Weights of a small transformer language model.
Size: 11 layers, 3 heads of 128 (1 for keys and values), vocabulary 8192, 30.1M parameters.
MLP neurons of a small language model. Each row is named by its layer, matrix (gate and up: input weights) and neuron, and shows model dimensions 288-383. Each number is 200 + 20 x the weight over its row's rms, rounded and kept within 0 to 999. A neuron's up and down rows have the sign that makes its largest values positive.
A block is one neuron, or neurons of one layer that tend to fire together. After each block is what it responds to, as a language model described it from the Wikipedia text at the highest values.

L7.gate227,151,232,210,225,224,198,218,213,222,204,205,170,180,193,175,220,196,172,177,197,188,211,209,196,227,191,173,219,179,235,197,165,206,194,224,217,204,167,183,180,176,189,219,229,211,204,207,227,218,178,167,186,208,179,231,201,241,243,201,203,196,199,222,193,199,185,239,227,195,201,189,182,212,223,182,192,239,205,190,211,213,228,168,213,186,185,213,194,219,179,212,217,190,226,209,197
L7.up227,231,169,214,185,203,192,186,172,192,218,227,221,215,227,189,207,174,222,220,219,231,194,204,182,173,219,189,231,239,247,236,216,209,223,177,231,213,199,214,220,226,190,175,230,183,231,191,214,236,191,192,181,209,193,215,200,208,214,229,168,176,224,179,216,215,222,195,202,208,221,205,199,216,202,206,147,215,214,173,194,229,180,201,169,211,194,223,196,250,240,201,201,228,231,209,195
L7.gate359,195,222,214,194,228,194,210,191,203,180,197,200,184,207,218,199,172,203,207,215,204,214,229,225,211,210,144,200,196,176,196,165,195,207,177,229,208,185,194,204,205,195,233,233,235,225,257,230,183,236,241,163,204,209,213,208,176,222,208,170,223,188,219,171,222,183,221,191,196,197,188,197,192,175,189,152,189,167,225,164,189,177,169,228,213,200,202,205,218,183,164,179,197,224,205,211
L7.up359,169,214,213,178,220,173,214,179,225,218,236,184,194,188,201,202,226,201,179,205,181,210,206,162,210,190,214,175,186,196,197,213,245,234,197,228,217,187,193,200,254,202,226,232,206,215,209,223,220,226,198,196,232,209,196,214,216,190,216,225,201,250,199,209,212,242,226,217,220,205,214,185,217,184,188,181,182,193,190,214,227,181,230,190,192,210,191,184,198,194,220,192,185,255,201,227
L7.gate441,181,176,222,218,214,207,222,201,187,229,187,220,139,196,184,174,164,209,206,234,197,212,204,167,221,244,205,178,209,252,192,172,238,244,242,227,213,204,225,230,201,210,221,199,196,188,222,203,165,187,200,180,230,196,217,174,197,205,195,213,186,210,205,192,221,205,195,197,204,183,198,206,205,152,214,179,219,178,182,190,215,215,187,235,191,205,229,221,223,188,197,201,175,228,200,199
L7.up441,177,248,197,216,228,199,189,216,221,192,204,204,179,203,186,172,219,203,169,219,173,217,193,210,203,203,222,177,195,162,203,206,208,213,212,219,242,190,240,208,218,198,212,182,253,188,223,197,188,178,216,215,231,222,234,192,171,214,184,192,199,191,210,201,216,180,222,230,194,181,181,205,217,200,204,175,202,197,209,181,211,200,185,246,191,199,206,198,192,185,232,182,210,168,190,201
L7.gate443,219,215,174,190,247,210,201,205,187,177,207,202,170,195,187,182,159,201,188,204,209,177,150,169,223,219,196,197,208,237,241,201,213,193,200,225,218,142,203,231,181,199,225,208,206,173,223,211,217,229,243,187,214,224,210,231,184,195,204,244,177,203,206,205,247,200,211,194,224,177,199,231,208,196,188,193,189,209,262,199,196,185,178,197,194,209,205,174,228,193,206,178,162,218,199,202
L7.up443,196,209,225,175,234,180,188,184,169,199,239,195,246,215,206,204,208,195,225,215,210,188,194,187,211,213,225,216,202,185,223,172,224,212,232,202,205,208,190,212,148,212,212,210,186,194,207,215,216,198,164,204,187,181,246,231,224,240,191,198,192,193,225,166,226,176,187,157,198,203,181,219,216,191,235,186,233,208,191,213,211,192,146,198,198,195,203,170,208,173,255,201,189,201,234,184
L7.gate496,200,188,188,224,229,208,204,211,210,215,214,181,187,211,185,201,171,226,190,197,211,229,248,200,220,206,200,192,204,200,200,177,229,168,220,227,232,174,166,221,237,180,196,209,177,197,204,201,200,167,232,182,207,208,173,207,204,195,205,198,229,227,183,187,183,209,176,185,203,199,206,171,172,186,206,164,151,209,224,197,215,201,207,224,206,168,189,200,181,210,170,193,210,153,193,154
L7.up496,191,225,211,245,200,172,193,209,193,215,213,189,184,204,183,224,238,217,215,202,174,178,217,193,202,200,213,201,176,205,169,168,215,224,222,194,205,219,190,189,228,206,223,196,187,202,191,203,221,184,203,231,133,187,204,181,175,198,211,213,167,230,163,185,216,202,176,184,212,184,185,208,178,209,193,212,186,226,189,176,214,187,188,176,200,196,210,217,230,200,206,181,213,201,223,181
L7.gate685,208,210,209,209,200,174,188,173,193,197,180,170,209,202,196,202,186,184,208,215,203,224,241,215,208,201,215,234,202,237,214,183,206,192,185,207,214,181,203,218,158,188,196,232,203,162,185,197,205,178,197,186,196,197,203,226,223,201,203,184,174,239,209,215,168,198,202,231,256,179,176,181,187,197,222,194,201,198,190,195,202,192,177,218,211,214,190,202,212,186,215,208,174,183,205,154
L7.up685,213,222,182,182,206,185,181,181,169,219,213,211,186,213,190,206,202,201,223,192,205,209,182,190,225,211,228,220,171,192,185,234,226,214,190,191,216,231,187,187,191,205,199,228,217,214,232,177,183,197,209,187,185,216,192,204,192,171,230,174,190,201,207,202,195,212,212,239,196,170,145,191,192,198,225,187,220,207,173,191,203,172,227,195,215,187,190,233,219,203,212,200,193,205,210,187
L7.gate1016,198,222,204,218,180,217,194,185,189,201,157,191,210,221,208,190,219,191,177,225,205,190,217,188,222,184,233,191,202,179,187,193,237,180,194,173,204,162,229,195,213,192,182,228,182,213,223,186,224,202,203,228,194,195,217,191,188,205,210,218,201,212,205,223,210,212,197,214,211,198,202,191,205,173,189,201,187,182,234,188,171,175,205,215,202,191,195,182,207,159,240,184,175,173,230,232
L7.up1016,199,168,166,214,200,212,197,222,199,215,190,212,201,198,199,208,210,187,202,176,185,200,230,184,218,213,198,218,204,196,229,191,207,218,199,209,204,184,214,214,215,164,218,214,176,194,235,185,189,182,205,194,235,211,219,175,190,169,199,186,208,188,221,180,196,225,195,184,176,231,210,186,210,206,190,175,168,216,233,207,226,195,196,214,232,214,208,227,206,218,182,186,234,193,215,207
L7.gate1370,206,197,196,235,204,210,181,205,212,229,178,187,216,200,177,163,169,216,197,212,197,234,185,207,201,224,193,217,195,192,211,209,213,200,222,205,241,185,189,220,194,176,202,230,208,232,222,235,195,203,193,185,206,161,200,219,217,218,210,210,232,169,184,180,222,185,262,214,223,172,214,200,216,200,209,209,223,228,191,200,184,222,191,210,230,190,205,159,220,210,181,190,204,182,182,176
L7.up1370,205,182,216,232,203,210,218,186,195,188,163,210,204,217,218,172,189,215,175,208,189,202,218,173,207,220,230,233,188,178,199,220,210,196,181,199,206,213,199,172,244,241,201,189,217,209,235,228,195,223,218,202,218,181,247,182,202,216,181,178,218,194,186,219,196,181,232,189,203,177,200,177,202,192,181,192,210,238,184,218,224,186,165,189,230,235,194,193,203,208,173,225,225,200,171,191
Description: Fixed-collocation prepositions. Prepositions required by the word before them, completing phrases like opposed to, due to, according to, in keeping with, substitute for.

L3.gate570,194,228,202,210,204,172,198,221,179,207,235,215,183,203,240,236,196,182,213,204,203,185,210,233,210,176,222,195,208,226,190,183,200,187,203,180,182,215,216,196,175,188,207,202,225,216,187,190,184,226,228,196,211,192,199,221,182,232,165,235,182,180,209,189,203,199,198,206,254,196,205,214,179,198,223,192,198,216,206,226,187,165,192,162,149,202,198,189,185,200,207,198,212,232,191,206
L3.up570,216,167,194,211,197,239,239,199,209,179,178,223,218,196,198,218,154,205,243,219,192,199,188,196,217,198,214,164,165,204,200,200,197,217,149,220,228,231,153,185,219,221,218,240,225,204,224,179,214,187,229,207,178,183,237,219,184,232,198,218,200,229,210,206,178,172,234,199,185,207,235,207,213,212,214,195,213,233,233,182,208,198,213,216,190,187,222,158,226,180,226,214,222,227,194,181
Description: Word-completing suffix pieces. Final pieces that complete a word split into tokens, such as -to in onto, -vent in invent/circumvent, -ing, -ed, and the 0 in 2018.

L7.gate82,210,197,256,184,193,191,186,207,191,187,230,209,182,181,207,224,211,146,214,194,216,187,143,192,217,244,222,200,172,212,200,205,189,239,223,226,190,197,195,217,157,188,162,216,176,234,157,198,190,243,194,179,240,183,186,218,177,193,209,201,158,173,184,204,218,201,193,174,257,217,202,197,203,223,189,185,203,192,224,194,208,174,205,237,206,184,184,205,173,198,212,202,211,199,194,208
L7.up82,190,228,208,197,218,191,167,201,189,202,200,180,212,232,229,189,204,177,219,221,210,181,189,202,208,186,194,184,179,214,235,219,197,204,227,174,212,195,222,176,194,187,219,215,214,236,159,213,162,182,182,227,179,182,204,214,189,197,174,199,188,170,203,188,205,205,234,193,197,221,202,181,189,208,170,194,254,172,201,192,211,216,191,212,194,185,185,208,170,212,187,195,197,184,190,206
L7.gate239,225,224,190,196,202,196,163,216,185,183,211,222,186,155,201,214,171,216,206,202,217,207,176,156,178,230,224,233,187,163,197,193,175,194,196,208,193,167,160,233,212,184,161,188,189,200,190,178,189,197,218,171,166,198,206,205,197,222,214,205,218,161,145,226,198,195,168,195,202,199,205,188,182,218,178,181,166,197,199,184,187,201,203,226,202,192,200,252,221,231,216,181,189,204,233,194
L7.up239,227,202,183,225,204,212,211,206,176,161,176,228,206,196,176,172,194,174,168,200,151,174,203,221,225,204,202,205,163,193,231,219,209,217,210,150,200,216,165,193,193,167,187,222,218,213,237,202,174,194,218,226,213,194,217,196,163,205,215,197,198,174,160,217,184,209,167,196,204,174,223,202,180,182,223,239,176,186,214,246,232,238,181,220,214,208,186,189,171,208,182,215,165,181,203,209
L7.gate479,220,210,204,223,211,173,177,208,207,190,196,208,195,249,172,189,218,231,236,195,226,225,166,185,211,151,191,177,169,179,204,208,178,202,238,203,258,229,247,187,242,202,218,191,206,195,189,205,187,218,207,203,211,201,197,172,166,207,178,218,166,197,188,177,195,243,178,176,200,195,228,224,215,238,219,195,193,203,188,225,184,227,183,219,171,204,198,143,178,204,215,178,213,227,213,239
L7.up479,212,217,223,206,206,180,171,188,219,204,210,251,200,199,199,230,188,194,216,197,195,186,201,208,225,217,182,181,159,198,161,237,207,175,168,212,180,210,197,204,248,200,198,227,166,190,185,209,193,177,201,207,217,197,209,172,201,218,159,212,161,178,208,189,203,192,207,212,186,194,189,217,199,205,189,223,179,219,190,209,232,217,187,228,199,185,181,217,199,222,228,203,198,196,204,225
L7.gate950,232,168,228,182,196,196,190,179,227,166,213,246,189,197,246,194,215,226,203,192,190,241,211,189,192,190,198,220,198,199,194,211,229,190,216,190,199,176,187,218,212,159,237,192,199,210,189,226,168,196,198,178,190,192,226,212,208,219,192,212,190,184,186,193,194,207,208,229,234,199,219,183,203,204,180,211,183,154,181,192,230,221,191,197,171,245,206,188,200,188,194,166,210,197,238,215
L7.up950,218,193,228,190,176,198,205,193,191,186,176,217,192,218,199,169,205,220,222,179,215,198,260,212,203,195,189,184,187,194,184,212,173,194,247,214,196,197,183,202,162,181,216,204,184,193,198,194,175,191,214,204,217,218,180,188,180,209,224,230,227,169,208,211,224,188,174,207,219,200,203,201,158,199,196,172,170,207,177,239,229,224,221,216,177,198,180,179,231,212,191,207,203,156,220,209
L7.gate1098,194,195,193,196,175,237,153,168,199,195,215,246,208,179,192,189,179,233,186,217,205,237,222,217,210,218,217,215,207,197,188,212,203,191,215,198,207,174,205,214,196,181,244,193,222,204,191,216,203,211,185,223,192,166,204,178,195,217,202,208,180,223,194,208,149,215,239,163,226,185,215,158,212,222,214,189,187,191,190,196,189,221,199,210,190,193,210,201,213,203,193,186,197,186,201,172
L7.up1098,193,209,203,190,219,179,217,213,200,189,225,238,194,215,200,203,200,234,175,196,186,203,189,222,206,224,206,176,211,226,202,227,220,171,227,216,208,199,179,220,201,217,239,195,260,205,220,204,247,196,170,196,224,217,229,209,176,194,211,221,185,201,218,211,201,184,199,207,216,203,185,195,201,165,202,185,179,180,182,211,179,235,183,205,182,175,199,196,190,167,223,236,209,201,184,196
L7.gate1167,212,182,214,191,174,198,202,155,218,213,210,220,193,186,215,213,166,153,179,188,176,212,201,170,212,224,204,196,207,228,189,206,215,216,154,213,223,195,172,201,200,210,190,208,188,192,183,202,179,175,199,193,190,222,193,175,200,181,216,219,176,209,181,162,162,196,200,252,182,196,185,162,213,216,178,196,225,183,203,145,189,212,205,220,160,211,180,175,202,202,215,172,175,193,208,229
L7.up1167,219,183,231,220,196,205,165,253,171,191,221,188,207,237,185,232,191,220,210,164,220,207,225,217,186,228,168,212,218,219,217,194,186,181,176,199,196,198,190,181,222,217,186,182,196,178,192,196,222,194,218,171,166,217,177,220,218,239,172,185,192,202,204,192,188,207,173,187,193,191,210,200,170,192,218,192,205,204,195,214,189,213,178,212,158,203,226,167,207,229,186,205,197,183,225,209
L7.gate1174,206,172,177,201,224,198,217,215,245,171,192,252,204,155,198,169,229,223,205,223,219,168,189,160,219,188,204,176,188,227,221,206,190,201,211,158,223,222,210,205,206,225,183,209,216,199,227,194,188,215,200,204,223,193,164,182,182,191,244,198,172,186,192,194,199,202,214,182,175,189,167,184,215,194,185,194,174,201,190,152,209,221,200,219,206,198,204,213,166,187,232,183,240,199,179,208
L7.up1174,173,156,246,175,204,204,197,191,196,197,221,208,233,192,219,217,201,214,211,210,217,207,182,195,218,196,203,198,159,195,198,180,188,208,201,214,197,207,222,174,205,211,189,206,205,205,182,214,187,190,201,185,193,208,195,200,200,220,206,228,163,227,209,194,210,236,211,180,220,222,180,210,190,225,217,185,215,180,214,185,179,211,193,255,187,183,182,190,232,181,238,199,204,271,266,218
L7.gate1336,169,231,183,219,184,202,214,178,212,191,203,181,162,191,171,196,187,205,220,203,167,186,189,210,209,215,218,184,154,212,208,224,199,211,224,252,199,201,235,222,169,216,166,194,178,221,188,190,208,221,204,212,191,195,206,204,186,209,199,216,188,167,214,192,206,212,174,202,194,184,186,178,157,201,215,164,188,206,181,185,194,197,167,224,181,203,198,167,204,203,216,192,179,226,198,226
L7.up1336,229,214,176,187,218,189,181,201,223,175,232,197,171,201,201,194,191,194,202,205,200,193,188,195,213,221,183,236,219,209,201,217,191,217,204,222,235,169,231,234,221,169,209,219,187,217,197,176,193,194,204,189,194,217,192,196,196,195,173,169,209,154,208,219,204,195,183,176,221,196,202,187,194,227,182,165,178,164,216,176,229,176,178,188,194,214,207,198,145,198,212,191,212,180,208,196
Description: Split-word second pieces. Word-internal pieces right after a separately tokenized first letter, mostly after "s", as in s|le|epers, s|tr|apped, s|wi|ftly.

L8.gate40,214,198,195,206,161,219,221,214,222,167,201,213,158,225,221,174,232,165,224,178,226,188,208,226,208,171,200,213,214,196,223,196,198,197,227,225,216,202,208,202,187,162,243,198,196,205,205,246,153,189,192,162,212,245,191,169,212,201,216,195,229,219,213,196,171,210,200,161,173,236,211,199,172,229,207,182,224,188,189,198,211,198,192,199,224,195,183,195,169,168,201,182,191,168,177,220
L8.up40,182,203,221,205,176,207,188,198,183,204,186,252,211,220,242,177,175,187,200,223,211,197,181,211,180,206,198,175,195,207,190,191,193,190,176,211,214,231,190,221,213,188,184,228,177,257,204,169,201,190,187,185,222,201,223,198,183,218,178,209,203,223,206,190,203,207,197,223,189,182,182,184,232,211,184,181,176,199,214,214,176,217,201,233,189,228,208,211,222,187,197,184,190,259,185,233
L8.gate456,193,183,213,216,169,200,212,172,199,216,198,212,196,200,209,208,184,211,225,218,193,144,196,188,233,205,193,202,192,210,189,221,191,205,207,175,163,205,185,226,212,199,216,214,189,195,224,219,209,191,230,190,201,199,211,223,206,194,177,176,185,193,198,194,201,212,198,233,210,186,229,191,185,193,152,217,225,207,195,187,195,208,151,201,206,190,210,186,169,185,182,180,204,202,180,201
L8.up456,189,238,189,213,207,227,213,210,199,186,198,180,230,181,179,219,195,214,161,206,167,196,229,187,196,218,200,195,213,201,218,194,225,237,182,231,163,191,191,209,227,201,212,204,194,184,201,211,224,225,205,245,166,192,223,192,213,211,204,214,205,228,244,180,184,178,202,176,196,169,190,195,205,210,205,212,221,222,221,204,190,232,168,162,240,179,207,190,211,187,192,228,227,199,208,196
L8.gate505,220,177,227,218,178,203,227,180,189,211,245,206,186,210,223,219,222,221,211,211,220,204,177,201,144,225,220,212,201,222,191,232,222,219,228,211,226,221,181,186,185,164,239,218,183,163,174,234,195,234,210,168,203,199,211,213,221,221,186,219,186,211,218,200,196,189,207,205,191,167,231,200,210,202,219,171,233,204,183,179,195,180,195,205,216,225,199,192,194,209,191,199,176,219,220,164
L8.up505,194,220,169,209,202,215,202,196,186,190,204,236,200,217,202,187,214,191,219,220,200,156,172,198,174,201,174,207,162,202,189,203,198,227,180,228,210,241,156,197,184,214,211,215,208,187,231,201,193,195,199,219,232,183,208,205,188,155,205,224,186,218,175,221,194,151,201,193,210,182,224,213,200,194,215,174,196,212,171,192,175,188,204,200,211,189,217,168,204,198,191,214,221,191,212,212
L8.gate703,192,178,211,181,195,214,219,195,213,182,182,242,218,184,201,191,192,206,219,209,229,169,192,204,198,179,202,207,200,197,187,198,178,226,191,204,232,222,220,191,231,232,196,188,218,202,193,194,179,196,196,179,188,183,214,209,251,168,220,193,174,164,213,172,211,215,211,184,225,202,212,185,211,221,212,181,178,219,237,209,226,202,207,184,190,175,176,180,182,202,210,197,191,189,191,190
L8.up703,210,232,215,196,237,218,257,219,208,188,170,205,162,220,203,176,167,193,207,218,216,233,219,189,203,244,193,224,199,195,217,208,229,178,192,170,207,199,213,198,169,211,238,187,208,164,200,235,174,191,177,203,185,223,204,201,221,225,206,218,183,196,205,177,216,231,205,230,167,181,247,186,199,199,191,168,218,214,215,192,198,198,155,208,194,205,213,195,208,231,222,205,204,205,177,229
L8.gate834,201,202,184,190,186,236,197,173,200,182,187,239,219,192,244,210,184,198,216,215,221,176,207,209,203,205,199,221,161,210,220,220,212,202,181,214,226,188,204,194,236,187,211,198,233,152,177,190,199,241,230,213,189,200,198,213,190,199,239,218,206,204,224,185,192,192,213,187,172,181,192,204,184,236,188,183,201,199,170,245,196,179,194,206,258,184,203,224,205,197,216,248,211,180,245,199
L8.up834,213,223,178,190,158,216,200,169,202,219,195,234,205,234,189,230,216,181,210,227,222,195,202,194,217,210,205,204,193,204,185,214,195,195,210,244,200,209,153,197,228,212,171,169,212,179,157,202,221,206,167,176,188,196,210,165,203,225,214,236,193,174,194,233,213,183,243,203,208,174,216,193,205,221,193,192,195,173,185,176,223,186,221,216,173,208,187,191,197,206,171,194,199,173,207,199
L8.gate1446,185,210,191,201,189,230,219,181,204,208,172,180,171,193,207,185,192,143,206,205,191,208,231,187,217,198,149,197,190,202,189,222,225,202,222,227,181,176,173,207,234,202,210,214,190,202,207,237,189,169,225,225,210,237,188,204,181,223,223,199,202,193,185,228,194,198,178,191,207,198,221,203,218,201,189,196,182,196,197,199,189,177,228,236,213,203,190,199,223,202,207,188,202,206,228,192
L8.up1446,175,164,168,186,188,258,195,190,172,191,188,192,190,220,213,193,206,182,188,205,188,200,253,188,243,206,195,205,214,171,202,235,213,198,183,176,191,205,152,217,178,199,168,191,228,209,222,217,184,185,186,212,173,212,173,156,203,222,186,194,173,174,181,211,185,167,207,193,176,169,212,177,182,230,201,175,196,232,212,243,208,172,186,205,240,220,182,203,196,213,222,205,190,199,193,195
L8.gate1452,172,196,196,183,173,174,180,201,205,220,185,218,210,215,202,179,196,207,180,220,206,177,216,170,234,210,210,190,200,171,178,198,215,178,199,193,188,180,196,210,222,175,163,225,200,228,185,201,153,188,172,210,191,192,199,176,216,199,193,216,178,228,198,187,217,218,184,180,173,152,190,138,205,186,177,159,205,221,169,194,178,170,222,192,184,188,206,228,207,203,210,175,201,232,218,187
L8.up1452,201,194,196,183,197,191,191,195,191,229,197,232,202,192,183,203,173,211,156,175,198,201,209,187,229,191,177,209,177,232,198,204,170,220,184,230,212,221,196,233,210,189,199,188,174,232,219,192,208,201,171,204,189,227,231,204,200,222,190,192,193,195,216,173,230,197,166,170,178,200,194,188,196,208,186,197,205,215,189,199,232,181,216,177,196,180,155,234,215,200,193,163,207,224,188,180
L8.gate1468,229,203,228,205,180,219,196,195,170,202,200,188,190,164,184,249,193,205,202,253,195,183,193,208,189,215,180,208,161,202,213,235,193,203,205,223,194,229,194,203,211,199,210,181,182,194,198,212,204,193,202,208,190,180,208,212,200,232,194,210,194,201,234,232,197,189,211,182,162,219,233,194,202,228,200,211,202,229,202,180,223,185,178,210,197,174,204,168,227,196,207,195,194,185,204,204
L8.up1468,207,202,196,191,194,211,216,197,191,198,207,202,187,203,195,181,206,213,200,191,194,210,217,192,199,210,188,193,193,222,224,213,193,177,195,226,187,194,199,206,176,213,210,218,197,183,178,208,173,220,198,179,158,217,225,207,219,171,202,190,183,199,185,216,197,164,215,161,171,219,205,237,199,220,202,227,197,231,213,185,225,155,156,218,200,172,203,208,189,211,215,196,204,180,199,180
Description: Inner digits of numbers. Digit tokens inside multi-token numbers, mostly year digits after 19/20 and table row numbers, e.g. 20'1'1, 19'9'2, coordinate decimals.

L3.gate56,200,227,202,183,231,187,190,236,201,198,223,214,150,187,223,200,215,197,177,201,187,248,211,215,197,193,193,197,188,197,185,188,194,205,200,213,172,194,202,215,193,166,172,204,210,204,178,210,209,206,214,178,241,199,155,206,180,219,225,198,165,216,216,213,201,203,217,221,186,235,196,200,206,245,223,189,202,204,222,162,186,197,209,182,209,220,190,197,195,202,230,229,222,204,209,204
L3.up56,199,171,221,191,177,254,224,224,189,174,207,197,193,216,224,213,186,196,193,222,178,214,173,263,199,199,215,210,195,184,228,189,210,209,195,208,226,170,230,188,182,159,196,179,196,209,178,197,179,206,227,195,195,182,175,171,186,244,208,189,194,215,228,189,204,201,202,197,222,198,159,187,180,181,187,178,177,208,215,192,218,186,176,211,191,204,221,208,236,202,217,223,242,201,223,212
Description: Word-internal second pieces. The second piece of a split word or number, mostly 9 in years at line or table-row start (1|9|65), also S|o|on, S|pe|ak, Ter|ra|USD.